python train.py --num_hidden_layers=9 --hidden_size=192 --num_attention_heads=6 --num_key_value_heads=3 --head_dim=32 --intermediate_size=768 --vocab_size=4096 --hidden_act="tanh_gelu" --norm="rmsnorm" --norm_place="pre" --norm_eps=1e-06 --positions="rope" --rope_theta=10000.0 --rope_fraction=1.0 --qk_norm=true --attn_scale=0.177 --bias="none" --tie_word_embeddings=false --parallel_block=false --init="normal" --init_std_qkv=0.0257 --init_std_o=0.00606 --init_std_up=0.0257 --init_std_down=0.00303 --optimizer="adamw" --learning_rate=0.0025 --lr_mult_qkv=0.4 --beta1=0.9 --beta2=0.99 --lr_head=0.00648 --warmup_steps=597 --schedule="wsd" --decay_fraction=0.896 --decay_shape="linear" --final_lr_fraction=0.0 --batch_tokens=32768 --max_seq_len=128 --doc_mask=true --train_tokens=222200000 --max_steps=6782 --dataset="wikipedia_en"
MLP neurons of a small language model. Each row is named by its layer, matrix (up: input weights) and neuron, and shows model dimensions 0-191. Each number is 500 + 40 x the weight over its row's rms, rounded and kept within 0 to 999. Numbers have three digits each.
After each neuron's rows, "fires on" lists the tokens most often at its 100 highest values on Wikipedia text that the model never trained on.

L4.up124:563506508452523545448584468454540559534486471473474521422496512514529537454473519581478512537541489530507482592495484492524480452564519484449468512522435470510515575567571486516437470523548530551505456501503506491479458504437488493478493509502484451502466486549515563539487465481410516481470503512486443485475510472465454431497462535586553409491503492496486552502449507439507479575498512470485525509540600458510476457507485516455532503555434508447484537565478463552460536467481505443513513462504394455508440536446568489511516450450476559554473507477514553423484409489423498455
fires on: "j", "History", "p", "rom", " from", "y"

L2.up127:430519500501474453523452473505584485580448509507429528492518496520498517507539496457499503471504498494513463526508493549391555495503507536520428491521481461456521540528489576499536497454512534512431435453492482495374457502488544495510557546453444424507542559518521457454453525562499543519544549448468463484551460546485494412510492502550523516571500532497517494480461516551521548557502528498566427559437548570526533565510453481566479529527498493509511498514419450531586518516504524482520524479516447500503536560485494482500555459495576593509543517418547490539534487424483475461
fires on: " back", "so", " state", " round", "ia"

L4.up49:519532494503539502442485492501520470538501456465446516466511497565587489453541534462505506554474540470505466466493474575505457503474549507445513506488523537457521522486484569494492564547512542560489431465438557466477445463514522510457532526498455524464444476490543459421508525469530516485570506497536424421548500455501548537447509503585495445538516454482463620540415511530447520518497530582485482471518569485512456531504465459516534538501471487495458456571490449483462552539424529434513577497450469508560394490548474519508500495456530558537455512566476511471539454508444582514
fires on: "j", "c", "ep", "m", "y", "l"

L2.up761:471542502475513580428538503485437470428517470400526471471474499488503462445486493532455491523532430456476490519518478451485506462461523491492581509516471555557487451460487561525496528513510460468482436536474548501533421518479519418431439517539487579506467484492473513524520426482493465591570436524589475540561495456564496502491498480514494468455452445531477488527515517537447505462464455460461528512507516500466430478522510569473562516501469540493458507484587512444520435496498549474472535539579501519447488374487443510517477539480492438416469447553472524496504482540557500538
fires on: " including", ");", "):", " include", "°E", "merican"

L2.up4:531518498518462567467530496410472510412525498428501457455480543480562490533475442486450472461497436440429530543516446437491471493477517524480541479478464517551448516481478527543497487468519445466470494511491565518512488480500488427478452488486513549491466530491498485535516415524485377492552473537575466599573512505485514505543526490469495457455483428491505479570549530524420563513496508402453495518450531447458502479523522538487587513526498580460478482496556467579494479556470515479448519539549507504426448438514432508491548502512492500473452456523586518505493483568511452551
fires on: " including", "201", " game", " journal", " games", " include"

L4.up556:460570407480592462494512530516535444463575433517471549523543511424526559549474511506485492501487545481470475517465512536505482492486522472552524482457434493536516467502542492528481591542477447496476502437510430452494519502503454447514503580418474502511530428484479430513538477497485589452460491523482447541531444468580482539489569444484471506518508501501574479424499514472482543525492537510531487548495433519434457456571486473514491508489504470535454532522539472504476475465430469538497417505482469544528502545486463518389547516518498466543538411532544448465537487483403447473
fires on: "ed", " it", "ew", "w", "ly", " She"

L4.up223:529440477473559542514464446537478503491568507457392460467509528535571584466488537517511464512470552510501507549542511530570490537554510486517526463511481599468471538522561471482480510502512557494459464510514487497536465492496535516499498505539448466527444424537499493444565496477539619480482471473495445454536520492466509520520496507530435500471513472489512525485453420487424483475494471502560451496497526482394423534516412435492434572491495500477494544495488448572474480420455477465501523520517417515540574547531481526452550570514519537575538524514558465459548470554485494545
fires on: " |", " of", "ec", "(s", "ther"

L2.up764:540518502463514513471524465505445498406493460459561550530456496519489445467452480522470493463486416498478424527510511475463476501505511465533561498505449550527523440509519551484480521486526516462489429485457513471516458568503472513550446516502481521555480490480503601519610388511491374489547524521574439522505522461559523407489489489477498472445457450490543487556482548540463488504464491414484434438430543493513503385492541544489449464578513542499508527482512530493520482481444563512520497538533505529490479454557497522493532543506592468452457493535576519492490469502527473522
fires on: "]", ");", " including", " based", " histor"

L2.up673:425478493511554548453563504482469486436548469443439457532493502460485531500444531411478430460532467504551473511527470416460518504505494571496538509493486505534493432504478554515524507484466435460523613502489553490538487523488447477491524441551517552515462397522510472531604465498507457498574462495514459486548522495530515507491457500501513481450510463492427500427538498481442518463411585485505522515487552476502462442481516516491583485516435567499423526502548537492501539487544570554472511505492555491518509396570426517518500555516453449533467487535482513454484446565523494499
fires on: " prov", " there", " led", ");", " Center", "°E"

L4.up48:536609490475494518561511597542501559476497518489412468560504537497510489474502584514501514539436522511484520533456551536505479489574514481526461507544490613513465498566533521456478493531463470546412476506507468511599466469474476512459517435469514541474414534488579518472515479494529525479517502498481548534558518515511527485459458513582496503461546506565512487398471495472501432540538508519505512521561515504414412435514439428519497546487499492522447576509516500494479499537546514493553502543471470513561538478508519518476499508474427484500421490533514582497507537595469432486
fires on: " of", "-", " |", " prot", ":"

L4.up355:516509507413544512468472515511487525554521499462459494574453547503519551475522441471539511501476469488512553470520445479589493518509550529518557557494533538410454544545410446561449523520488473521505504607517497509546528488496498517471531510463422547507442517515482497452505550459484455514426454537536507476508437541428450438537560500511461429479579597465478507506476471507459486455507484541445495504522566501469478500506498515451494465499494478476446503491504439544462480480411449506472482486477461501608504503514540557514486437498517455568500511505431402464465450543546418525
fires on: "th", "s", ":", ")\n", "\n"

L2.up456:456512493568537528464460483446514506439553503459533476483503516509563445471448434458498454472474480486503486484545514545578449444454467495495425500471467489565566514535499597501492489439470487511526455507444520498538649450500533475424511496512562510536520598479530422421555474491469405443509536500544527536524558481474500505518518454442475529485552506509485508512472515488445520519562554459504577537468467469514471471482538534522523498567524493492486500496503510472492476553471466567526521471481528521462487513454507451490569518528383514493430448537589534425496511516510465525
fires on: " after", "US", " engine", ".\"", "]"

L4.up151:485504379459558589571476505529551524521473524473513493539469489452545530477508447522560419457443505457446451536499437510493505556518456456491447460509553484458422504552532475504458545568502490444484436569548486477494490465505472493483574518522459483498434503526501468455498542610432479458486536498484516441553431452492517488418532465574458429461559539482495462493475457526490501532529508489515542570454520483505485500523498525496505472536486546478541559570561473456481545537481384541459493489530464504519537503484529498514493529464539458529387451499528497467450510511529509489
fires on: "\n", ";\n", ")\n", "at", "-"